config = dict(
    num_hidden_layers=8,
    hidden_size=192,
    num_attention_heads=6,
    num_key_value_heads=2,
    head_dim=32,
    intermediate_size=576,
    vocab_size=8192,
    hidden_act='swiglu',
    norm='layernorm',
    norm_place='pre',
    norm_eps=1e-06,
    positions='rope',
    rope_theta=10000.0,
    rope_fraction=0.75,
    qk_norm=True,
    attn_scale=0.177,
    bias='none',
    tie_word_embeddings=False,
    parallel_block=False,
    init='uniform',
    init_std_qkv=0.0185,
    init_std_o=0.00463,
    init_std_up=0.0185,
    init_std_down=0.00267,
    optimizer='ademamix',
    learning_rate=0.000567,
    beta1=0.9,
    weight_decay=0.29,
    lr_head=0.00517,
    max_grad_norm=2.0,
    warmup_steps=252,
    schedule='wsd',
    decay_fraction=0.625,
    decay_shape='linear',
    final_lr_fraction=0.0,
    batch_tokens=16384,
    max_seq_len=256,
    doc_mask=False,
    z_loss=0.0001,
    train_tokens=138100000,
    max_steps=8429,
    dataset='wikipedia_en',
)
MLP neurons of a small language model. Each row is named by its layer, matrix (gate and up: input weights) and neuron, and shows model dimensions 64-191. Each number is 128 + 32 x the weight over its row's rms, rounded and kept within 0 to 255. Numbers have three digits each. A neuron's up and down rows have the sign that makes its largest values positive.
A block is one neuron, or neurons of one layer that tend to fire together. After each block is what it responds to, as a language model described it from the Wikipedia text at the highest values.

L3.gate441:083085118161106149148101064139056130136093102104081150131150123111127143149114133150137165160175120106106108152114160214124157127110172168149119148118103108149093089162078138178167126108152154149085104093144141161088060100125127176131123139124143145107122127141084116121105146140152073159107112165092196145107139117085177111117131180122124069107136110162227106132144169143132114143126
L3.up441:068123107132150112096147138108195149104132096132131155116067131164118105108104091155163154099129164114136100161169095155132168178143093108109136092114188100058128117118155152184142108150143127102149108107185120122135135099147138140161111102141138135171157056127119088126094103163163108125055113120198172179119085145128098167100122137126176148068167128083157145122151137143097171114119
Responds to: Closing = / == / === markers that end a Wikipedia section or article title heading, e.g. ==Biography==, ===New York Mets===, = Title =.

L2.gate163:230052098125153171105175078167131162172130136089126143115077149131097116093149153099122113146191134138132160114153159130175107096073182138124111149148150134202158124149110138136106106095145073123106170128038088133086097209126107149124098082111147148122087187133135189131119135126170136119149131088142135194131158082120157170187106137156124080174184093135119053159139149100090152164161
L2.up163:150122127138183134087202107127194194210115121081057152119113174052149126124139112140155083148124104146086125114144096143194091100106096093116156127111155138142158179129112146149135149127101128099133183156113114129163127161114097126100163134103098149132070162143101134137101154206131105178100123121144071090108181138161114115147142097081116156076125132122115090083103140172149104163095
L2.gate288:193169109113137149064173111151124159098111157137134151156120148120068157231169148062111124124154096112159120132124144163101153114109103107084138155093067070133154165129142117156102106165136138152165122182071118149130045175174151106110117084055043092143125138100163151119093230151109116138115195058139171150167121137107112146108113164154110122148153128127046172107170123099158119133129
L2.up288:088118132131120153140164131128131149141161133090108144130151115112152157157163212130117118116085144165103210139192138113166203130124120109155200093096128156137123117088090091119130168069132165101184159084212080138138164095158091060144150108144138166190135136095161177110146181190133090181142129160154105110153117129148160190093128117099152107096111101114118141103066123075126100085127
L2.gate348:131178123168125124207150117200073133106123107144145086054108146161145165171123121145148142169129118115115152135091103110109157183123152108156136110141147128151092110085145160122161162058210114104126140144117104112119117174166179167137150100106099139195133145160118179156085112153086107178150102147157112168187129166139105094131161151093092137134102133078119177103117128104093106156103
L2.up348:138131126158125126117134164139160148179052176085092115099105106153041174062138095134085135075125095176108131140163093150148141135141087170127089110184080134144152119099090182184073082219087106107147080188102139120118142209124140130135153120129109085128100135101106148133107150129138119103127195154127106138125080108104137170179163142152147149141130158118131172111122158148181090075179
L2.gate533:189142046118100142109114110130182107145101112104158144188110122121137124163180189177158167153112072143138142117147098158104084098099130113106100103078094119103088163116153101116101061097142140154174088112106174182153134147156127108158109115133098174131114060172134144089138125119104152121167109105189101077141143133112130183225074135119163114117086126078155141121152148128119109177071
L2.up533:118094128108185125088146091158183122175180134112163162150129089110103196103169160127169139144049075115164123110135184138116153069105113130081125133114116153107108073084139069124114149103159125152132109170123161160182154148169095144133119044092119141069112127174075122124074141118125123080184119135066146115125174078078107188118136161170153086117103099138138141158178150124137173131077
Responds to: Mostly "there", especially sentence-initial existential "There were/is" in census or descriptive prose, also locative "built there"; weaker on object pronouns (it, him) and mid-word pieces of proper names (Haute-Corse, Banjo).

L5.gate122:159105138165071146108153134111167173109072140123058156115121097164088142166142109110174143125120156083066152101103148158122129108129093040152114113158132089088181173205074103115101148147067083114181126141131118115069148115172140167102135129116084109103142135148086110138163086139148092155185053203154202168150100172060123111126141112148132124169079118097172129142162112104120128152093
L5.up122:174147143141089137168175115092138141135116138089125160090129107115121145151107118124138178172125127039059169087129130179117086104116102080083104139108150076129180117161089165133157148131124127130125108164157100135095219113141131179119157136131070121116128091168093149127093069170119134147187096122157118167131132113059118109157155117149140125103101118104192112126163090140126155187034
L5.gate134:151074098137092103093129130109169116088147165115090085179080180125081153138084187128136165120100099084094093126124126144107131165078143051133090169147124125117176131178165158165179107123105111125181065149139140106139152013195131093097106162157154185110145109082097139140168140128125149135095086104134069160159159126200128173126144142073132106117121091119094114157125115139128127145141
L5.up134:130145105164087152125108094115108097099105102166116150138135130135095166137103148087161170115166116108126049174139118157105059158128084132104105133058155117132108147116102181153065098071156131156165183158107169102159147033121171187106181094087125128134124115119093082112130129191139095170124133115132141143170120123132088158128085153160098081116101120155131093230144095173134066186109
L5.gate533:108134145156167130121146092153166143157105149138124098141102133106116119116097245082151174131149077160139108157077125117104123097127094178125117080095097137128104164144158167097143111163097090113142098091117120135086107143170131113163093101058190157104164050124123136102160112094130105083153141141143101134118137167154146073169158187121095069106079130097115092202213158112175105129130
L5.up533:109100148149157153112147124117130137128140160126112131156104161115113171142027158129095115128185113123105156154145095076140183126151083155127152127080146152150097137135099122125138138133170134091133108119203139165082182131124022103117134146068147106091146155178108109141137152196106145128180145088166088136119160178118151149137076127053140147081095161127201122143120122134175114111082
L5.gate571:154174098157175140122086120177137096096110121116094186086078117134102135149101171139138136189162113127153152134110162169122126140095140170115157149162117121127151121135128133128116140070124124118170116144165135099072166060172111123099097093062122136129118103057129187125165121193097110135138131173139115124139143160110131145100125097086056124089085133110139104104099076119169122163141
L5.up571:107108158154132175116158110112124150129095115142123176126128144255151100158105197142111133121153111084175116093144108118155105096119176114100147202145160145149097128141121145156129107117127087111138127121107152037121132068152110165154152128167059130119105138133187144130156117082148135081120148110158205093125128134122140100107072136097108140169074208093135112113058156102139097133092
Responds to: Opening == or === of a Wikipedia section heading at line start after a blank line, as in ==Demographics== and ===Types===; weakly, some commas and list dashes.

L5.gate160:133125084102147128087141135153145103200030184158111153083137100105111110205137121125165118110103131120113101155122090125127118084079082170103142229142126079142147111132144093111163128098124107116102087162098155125129094162152112116152150138143124177149131070163160139065159121119054129108147153111113092152149165154121129171133155152099081074133149124159128117143134199136082097114141
L5.up160:144091118131109105104083101124099107134124160103143131112078187151111140085123115109144150077154142130142108140134123182088183163086139186118153109160149152130128077081154076135112131059124210156179159138139172133133161100149131098097161128143152160162090075153065151181188106132151129062129084066178108163129146092175090138039120120083097153105139084097145101121088184131183112122143
L5.gate347:117089095100170128149122139139119117128132118085112071102140154160136155115101109070125115088088112118062167135139115170157141139124116067159117139135156163106126142105141144164083108126155120139179135121079083130146147096232071123116099153164174108095132137147163124129071127121209115141151153081139095164139145123169127139150157142102063069106136154100061160048126173120083125071194
L5.up347:078122089097114116096154149117128121138093114144110115106094175126161095120127077087167096140066164120090155156121149150087120195105137080139129116124106096134189118128112139108115111114134128114215134101106160116125181138147125136142079166138189126053083121144102151084092135150137129112107133109114110189144138105126152162150207153131125126107139078137172141142176196132100145081170
L5.gate510:091103127157036116102140149096132164201170086142133151137096113110138118137112097148116215155156110116138136157113132070103077094105067121157083086114084130134077144092102175119103072058200105161172155114173129152121161150142109149148121105182148075088193112122146166126136109076142109095110181157136090101091108151119171126136100150152106127202123109169105180097145115119081182132130
L5.up510:131123116134086139113168134053125139177100109138177132090125150158113089127109034158106146193098115126116128115104129122115089136126126082109102084183157157073116104094138169114178135083162093119124149163105136165147155142124131123072159118158174130033147176150115071100166134123157141097151122124118137139060166105197141197159157083188139141141188199111121148093143166111122135095123
L5.gate557:140125064170126094085172140090128110151113163113184158106153137106141138120142081139194125169085110137115198089163187076140132145085138155147139118229128098115124130106118122154132094126170076164167170137132150108138125130185199175123156151120165150101073127113114128144199097136105131153112135117101135196082160137135117130114106107143038137108113158059143112133120185057091095129129
L5.up557:220119145087089128128155117178113108171152162103184179092096101112092128093078093124128095086175112173115142103181140155102100125172119125185142120174121152152141118122131129140146179127123110174211140184075115103143122097098114159102145176115160127113064180118182165128141130120121154180144142100114131148125104119123113120152134091085107155125112125087100105062092145140065152157148
Responds to: Mostly the word as (as part of, taken as his wife, left as offerings), plus table header cells like ±%, Notes, Score, and was after biography dates.

L5.gate25:161126125212129159106059133186107106110090124117158084161167126110181141161094165116134172152157155110082091158120150149132150123139135085113087180114087138160129118168154136071054078140056099157120132096151159125103128159101144132101117122081147118124188160143162056136090104028156121093143128114104129098097113132115149054154141151105098104074158142119098131132165133187111130127166
L5.up25:166089179143193124129135159135174078077114192137108144150161115108118158146068075165161132175123142121120155155137131097203237162140065139168133120103149102101118125098116121086102154144110133109115139149142138167160169179192049110074161126128161081152118105103176079145116173136113136106094149129201102066124128138127066180126144064062111130115140126121164214153118098128098140091110
L5.gate70:176103124119131091154156097080169101096116108104084078128097149178144090075117153161119160123206116112120171149139122139143141115132101083048052167146152091107127165084132100125136086175122101196166119164103091178122200155173148092114145136141120117129104131153167101123134150100128113103094093119149103205150142121167170132180132140063087120173154191106077101108126109111143094116193
L5.up70:092150124155186075113159132176146064132103134184112090129068065169198088105126187135135134103126124123163118137096063082082147126079168173177108139107149147092138143070147043066104104172124136105123110121139164115104128100137159133139115085177092133151149124139215079236123118114122160113140144134172100154117168100118136107114151140077153158126142122093106113112164116146117124155132
L5.gate87:146165081170129129164125061106123118135140156088110117101146098130140066092090195086190087098157139094138156152108140140154121120074141133168114135096154100159129089196129100128145087132127163143103192110131206109140063132160144079114187132111153179079128084130102098161151107090130116109139171117151116203102148150106198120142169151105123080178131143081123115104118112105129111133132
L5.up87:127116120116150117130154149161121113087117121182177117102099065142137170112142049173139212096090080122103104178096108105109130128083144146139101094147095122096155074103158089150148110120140099121169131165158134174088119130220149116105126086142093104154126133156144083165104077151153104174022185150133122098105132140147123134151173105088140138086159103115086176082147151110024134145162
L5.gate293:164148137141122103093074144149101182126122127004157153144137173117118166172110095165110164122102145123126153170138176161124147105100089065140081211151104091110165124073118110156080134109149060130111106173103142156082107116110106140115139108110108127126160125158167073069162142124160111174102134089088151155091108166111110170165171134110116138161184116111118205067116121139085102130139
L5.up293:149128164154167089126175176134110116145120129086138142137144119187141135127107108142165169110117155132106072137134123145194160128132102089166060118119118111114093072114125124118028153116153096127087134136136080130109112173094151108049161136091117061179064132138169073165124113151127110068139145123141125147166143161130078157173079149056074160147109182083112107202115228089079139134115
Responds to: The token "in"/"In" opening a prepositional phrase, often sentence-initially before dates or "the", as in "in the end", "In July 2022", and also as the word-start "in" (ineffective, Indie).

L3.gate297:129138179104134135074125079109115157137124206017160123152133124179134114128132149143124116150193095085124040077157123071111112105129162104068163145152094075144124137171165152145168108136146142163120133172087139083131136137151162166123104158159134162130132122158142206147098091122113150193127067072196220103171084121082131087146125150149138117119106106145096148119143161174130109138105
L3.up297:120142129177119046139170144103094158125113173109117152120157126124152093091140100200157083135089121112090142138105125153127151181105168137160104158129140113152131098154158132132172105156159178098118095150089135111127130157129180100124129171195071164105066088155114116139106071102057180159084149105176110075099124158152132198128114162095129095127119053151074172098107174138097139087133
Responds to: The word "as" in any role (known as, used as, as well as, as in, the as- of assembled or ascending) and colons before values or subtitles.

L2.gate48:153138114166133161080157084094083143140103123105103132134158165089123149120184110162101178122143134124180147061076158120123179051104085154151123186122116077144072154128144111121067133087115174143113084090147139142114131189136105146172108110111070140105123155144153140135124139074158106117121190138118141183138130177122141154132118157138097107176120175130128089114163151111154154159151
L2.up48:173151096146127133074104039147158166164084130137150141064101110112107106142090139081132113163076166162128095162120089069208150098116104167167092165170109192115156157152107078126146208124109125128120150128175147194133080142169171141087132125076150157189102112105080087088149161120096176115115116102131124160110117149174094110099169130114091161092178080160164050124145158112168136133112
L2.gate90:132082137107115137147089076209107089131109160096092162091159090095143159090137152118144158152193063124123108165165186104091093081085134167129186091103142148203116125134156166140156138096159132155129166083102118140129117100163105166102145094127146132140081114129150134112136142126134079138140131122093170149146181132111088154103071123089147125154155120095145084104143149141111022106133
L2.up90:106120135129174145181109130150140083109137162102143098145065135152116090147085162135094110144086128126110079088160144127172141086127122054178131097137131152124082159162172129089154193195089175157118138127155165044177118124163114125124121142098182134087196145147159140132108130081131121129169187081111126099179185173118171090117087176138130127131088145127115098092087113046120082125093
L2.gate135:088102178150102156123147078167149109132098124124190162111129151153094113069130147102102170138171060144138133118086141126104116167064150085118132100168125158161124083138117171132095088136100093151169129120087129168091121140152190158211100117119054177144157127103149145126160116169132147113119147174140185187143123158106148072122104147183124080130153126096104127109167179180129051119110
L2.up135:118117111161142095145100116138110175117103198129152146120105180109118137108046176118138162165152072095109144112148046129106117121098105133079159120122147147155101145120121157110074120111194110093138110145175141125104179099170130132125120094102114140110089143139124163130103167124083153160201108116145155114124122174150132118149098143127101220100071120086153100151123123131207151145065
L2.gate470:166121134139085205118119091128086074096137128146131133145130099145163069113167168069053105152146102148133123112163147090085125182135139107131159155134052057162079124162111127129121173058109118147123104163066142113138114100164170116150123174105103104095133123133161190050136129134153110166157083112152124117190136145082140078189131144148134099142130174142124108193154154156128062151132
L2.up470:135119100100119183146131153114081125123143185139085146127077148129192140104118105115098089173130131118101092086100137121109137087133058185138159142106121108113066181156138060120083184078178141118140122146153165141141110115207199117087134134111144131167089145165125090082159176147132155133188073088135130103175036112164111129089148116089099134139105168114099127122095182159152122151121
Responds to: Wiki section-heading markers (==, ===) at the start of a line after a blank line, e.g. ==History==, ===2024===, plus newlines that begin a new paragraph or heading.

L2.gate49:174161182201110145128125089157157086098120101107163091132150156146101070187121128139092160089141109106074125146104143138140159117118166052132115101097100133124110196109170084182093142133109112143104128131148110111139136188137100125140135172108125148156114125092182128129130093065140121168124178092130119196123154130155132146100165141093146112171135111096099126101115190145143076135177
L2.up49:118181126174095146150182080124203124168157151113128128091102156126102107115115145108110145077095098094170139145128121131149101124168082155107124081157107149079149115096122146143104109110189095145141124064185144148161110112151190127132136163138103152116160130101132125152155125099124120156119129076178080155159117154100115170105108116137144071034123165161118158149121144167106143086114
L2.gate382:118109131099148120091123118074145113143162102104105113090145136080117150094140129143167140094137069128103157168185136107145112090103148129146119112181083137154122128090106083148078177145076095148093118140123135173094104144115106088104162164124142135176088186120124088224146135124112167087119063141142165134116130127094139223166138135099116117124119135096166168139220188083136127038149
L2.up382:131128124144191100065104110170189067107121174064090180096146123103185181107130114133116148106108122148155116109096130086168130083115167114106154136142091162127118118090092100173142131109100122135167145116160152108160119184127161143076168142127113131167152123091126093131118130085161141161116147151141126149066126171151097147129138112127106115119178127115118151111174132150098150044145
L2.gate406:192127155091068077079157121125118110190121177112152135104114125118051144087144120140153151153134107049100116142152182155112078188082153169115100071156091159127127174130133117118182124138126110155110120178082162132129123128147103126123135177123115156093097121179134186090109127125118127078107065050069149052152150111115142102202096135120157087146127107167176167155140178107152139110144
L2.up406:123112118127157113099089136101113056119062170112180153155149140087118115158141141097175161101066204124142150118125153190090105078119128130196105147148170155140124091173169126105151147119144113122147062173127108180159123117131087156116111137135102136141125111110091082148130158127109119082142122175115158091110104148140111184117120159136122050144180180164146156116121115125116146125122
L2.gate571:138163162126114121083032137111113109109096117104149131106168143098178098154080142101171129146141111103131136143174125114089122138046129133112133139134102142128136099125145134128094164132116147174133151039047096130167153149119153115142149152145106118102042079106128083124120137093119141098109143087193095139097096165124179145125121169141122120091090156201164110103088196078143122098151
L2.up571:164063187118097050113080137096112141125152159078169151138142177092127188138118109147174136134126127120109117129089153170109155115137107061111081122155104178103117183093169064121105173172140161132141051146106094136146125153122123078116132213085105068132102155142139136063171134138160131117073066127144175153082109084110095171146163114106156126116141147115150108121129188107108172085172
Responds to: Word-initial pieces like In, Con, Re, Pre, contra starting longer words or names, plus sentence-opening In and possessive 's.

L3.gate57:138146083122170129064098093136164106076150109101126147136071084096139160150140168153139109129114055155185095161113133114088074102073151151123128128113130142112070159126129149130134092101105099134177115141103128161131057202181104131099137132121104159131189107144149161162091119182135125136150138100104147114160135146135059092169109103091121114122144204128115136126106167161083094132113
L3.up57:096102102156112139135128153156167129146146049157097154143171133158123142125174156121128145135164131127090169155116139099089108110205153102142119155108097107101103191085117107111127113155113165129058162112183159165117116131186122116119061134134154155131141156110149117107104092107144088088081108178170068141093240165097102141138123189102126171117170170086077103087157129094205126126113
Responds to: The first word of a new sentence or paragraph, mostly "In" before a year or time phrase in biographies and histories, e.g. "In 1637".